From a checkpoint of a small transformer trained on Wikipedia.
Architecture: RMSNorm before each block, tied embeddings, normalized queries and keys, capped logits.
MLP neurons of a small language model. Each row is named by its layer, matrix (up: input weights) and neuron, and shows model dimensions 32-159. Each number is 50 + 12 x the weight over its row's rms, rounded and kept within 0 to 99.
After each neuron's rows, "fires after" lists the tokens most often just before its 100 highest values on Wikipedia text that the model never trained on.

L2.up82:51 44 29 52 67 48 43 56 33 52 65 50 53 52 31 60 64 45 50 53 39 45 38 53 55 47 56 53 53 58 73 47 51 39 59 41 45 50 40 43 45 51 47 60 76 59 58 39 52 60 39 57 58 54 40 29 29 38 60 75 40 30 53 26 61 54 40 60 51 62 57 66 89 44 57 39 44 44 56 36 51 75 38 42 58 81 48 61 57 38 52 20 49 42 40 54 32 44 43 47 58 61 44 52 41 49 48 55 67 59 60 49 29 41 44 62 60 45 33 50 51 50 59 61 43 32 49 75
fires after: " t", " b", " T", " sub", " com"

L2.up655:69 57 48 34 42 55 46 77 42 38 49 38 24 50 58 32 46 58 44 66 72 57 56 66 50 67 45 59 57 42 40 45 44 49 42 26 55 50 58 26 33 49 38 57 43 50 45 50 57 68 50 48 57 46 41 43 74 49 54 29 44 41 40 49 47 55 56 56 48 59 62 40 68 64 53 66 39 56 52 58 48 48 46 52 52 58 42 61 41 53 71 45 51 36 19 47 66 73 56 71 59 35 22 44 62 59 38 44 53 63 50 51 50 42 38 40 45 51 37 43 49 61 36 59 29 30 45 75
fires after: " F", " f", " Sw", " c", " cond"

L2.up238:51 23 60 69 48 56 37 62 67 39 50 45 53 54 32 49 54 68 63 58 27 56 60 42 53 61 39 51 55 52 76 55 47 43 54 45 53 50 28 30 47 43 48 27 67 57 35 37 61 54 45 50 56 47 31 41 61 58 68 53 49 59 47 51 55 38 55 42 47 44 50 60 34 63 41 63 67 40 41 43 52 71 35 66 67 45 49 49 63 58 72 41 35 36 56 61 74 53 33 58 54 57 55 57 62 53 34 37 70 57 50 41 63 55 29 47 68 49 32 50 31 63 42 48 49 39 58 44
fires after: "j", "re", "l", "ó", " em", "n"

L4.up136:55 70 51 49 62 41 50 46 62 55 60 58 33 61 35 62 44 43 39 50 58 40 37 32 52 55 55 67 74 45 58 39 40 64 55 46 59 54 51 30 63 39 59 43 40 45 59 62 42 40 54 66 30 32 64 34 51 81 35 38 45 61 56 42 40 30 56 65 42 27 45 63 76 19 51 77 56 57 66 58 46 47 28 40 56 53 51 36 66 48 42 29 66 69 31 53 71 68 48 59 58 47 61 48 51 62 55 38 40 56 37 42 46 59 64 61 40 46 54 41 31 37 61 47 44 57 48 48
fires after: " as", ",", " sp", "s"

L2.up625:59 59 55 66 53 25 38 42 36 62 62 58 61 37 40 52 53 63 27 39 35 58 34 58 65 33 49 51 73 60 53 44 38 36 48 43 48 28 20 60 53 48 43 50 70 49 55 49 47 39 39 63 64 71 63 31 26 25 45 50 57 59 50 46 63 40 48 31 36 31 46 47 38 46 41 38 53 40 39 39 30 52 69 67 35 50 36 51 41 41 55 34 25 39 60 68 44 32 37 57 76 45 50 45 68 56 44 60 45 34 46 33 56 33 24 51 49 50 61 61 38 42 43 63 49 67 52 63
fires after: " b", "ro", "rough", " t", "c", " ab"

L2.up578:52 17 50 62 47 51 48 23 45 57 56 66 50 46 52 58 46 38 72 40 58 51 49 48 52 39 60 57 74 52 30 43 55 49 53 60 53 24 10 55 49 27 48 57 55 54 53 52 32 45 87 32 23 40 60 42 48 60 56 58 36 30 65 35 57 70 41 49 46 71 67 50 48 54 42 60 72 48 60 65 42 39 53 58 50 44 69 60 48 46 50 40 31 46 59 49 62 45 63 49 50 50 47 60 67 44 49 64 51 53 41 51 49 59 54 40 48 59 52 58 53 48 63 51 55 38 45 62
fires after: " The", " an", " a", " the", "The"

L2.up517:40 28 55 69 45 44 30 44 71 36 45 36 60 71 82 45 42 41 52 55 59 43 57 53 46 71 60 62 61 51 38 35 44 47 55 66 56 54 45 47 40 53 41 52 44 62 29 59 40 68 43 46 58 32 41 43 45 20 47 40 66 45 59 60 52 39 29 60 48 46 63 56 55 54 55 39 52 53 53 51 50 36 36 43 61 50 49 38 59 39 23 63 54 31 42 46 40 46 74 48 49 62 46 63 42 47 60 56 47 47 53 45 52 64 31 78 51 45 44 35 36 41 35 40 68 42 61 29
fires after: " J", "J", " N", " X", " P", " I"

L2.up78:47 50 36 61 72 49 45 50 91 47 59 66 73 70 70 55 50 32 57 56 54 23 61 48 38 58 63 38 38 46 48 31 29 52 21 44 57 53 62 59 43 55 55 60 30 76 43 52 70 37 38 39 54 48 64 44 60 46 50 44 44 49 74 53 33 54 63 61 52 45 59 67 48 43 31 61 67 50 46 70 60 42 39 51 51 55 46 46 54 67 38 48 55 46 58 57 58 38 35 58 54 52 46 39 60 47 60 59 71 39 45 60 63 66 35 61 51 28 58 61 47 64 61 41 38 63 44 57
fires after: " H", " F", " h", " p", " P", " com"

L2.up6:78 45 45 59 54 72 43 47 43 50 66 48 46 61 65 69 44 60 41 68 31 65 55 47 38 65 62 54 56 33 43 47 39 61 54 50 44 48 49 42 49 46 50 47 30 38 39 39 25 47 39 49 30 36 54 44 58 45 37 61 45 26 59 56 57 58 68 29 43 42 27 60 70 45 32 59 47 56 55 63 61 57 42 68 70 43 54 44 65 72 58 43 57 40 51 37 66 67 71 31 82 36 39 42 60 47 41 38 56 65 46 30 67 32 27 33 62 66 42 49 61 44 54 56 40 50 73 79
fires after: " r", " p", " c", " ra", " sl", "p"

L2.up608:69 43 50 54 79 76 70 46 45 48 64 49 46 46 34 34 57 17 47 46 57 32 41 33 35 54 61 56 62 58 42 46 50 42 51 61 48 60 68 52 36 56 44 53 43 69 46 35 57 48 54 43 53 43 54 55 42 43 30 48 66 53 53 57 68 56 67 68 50 40 43 64 45 50 45 44 68 41 68 44 27 54 30 54 68 27 36 59 55 59 51 63 40 53 55 41 45 51 50 64 56 78 31 31 55 36 53 60 75 44 72 48 59 33 31 60 49 53 50 62 55 45 56 38 62 48 53 60
fires after: " F", " f", "f", " p", " opp", " r"

L2.up180:66 59 45 40 71 38 60 40 42 68 40 50 23 75 48 74 54 35 59 81 52 30 30 71 53 58 41 46 61 26 39 58 41 34 39 70 56 54 47 35 44 45 66 50 57 50 57 64 68 39 64 54 67 61 57 45 60 55 59 44 42 39 57 60 37 61 54 69 43 49 58 40 50 63 37 34 50 58 58 46 46 25 49 41 48 71 51 51 34 48 62 35 55 65 46 65 32 51 46 31 37 51 49 53 43 42 31 57 46 56 43 51 78 53 55 55 64 65 47 69 43 44 60 41 39 67 40 47
fires after: " Ch", " le", " f", " t", " Or"

L4.up256:41 47 26 67 53 44 55 53 56 53 64 73 53 54 61 52 59 66 54 37 50 47 49 47 58 56 60 43 49 49 43 21 68 41 39 38 48 49 22 43 52 71 54 44 52 56 57 47 43 34 72 43 70 23 39 44 66 51 47 58 37 56 50 53 34 49 37 54 34 33 81 44 29 61 63 42 52 61 83 54 61 50 53 37 56 45 61 49 52 55 39 71 59 47 62 57 60 54 37 44 47 40 54 36 60 70 55 59 41 34 47 33 25 71 50 53 37 52 54 65 58 54 63 71 62 44 60 37
fires after: " in", ",", " United", " of", " South", "s"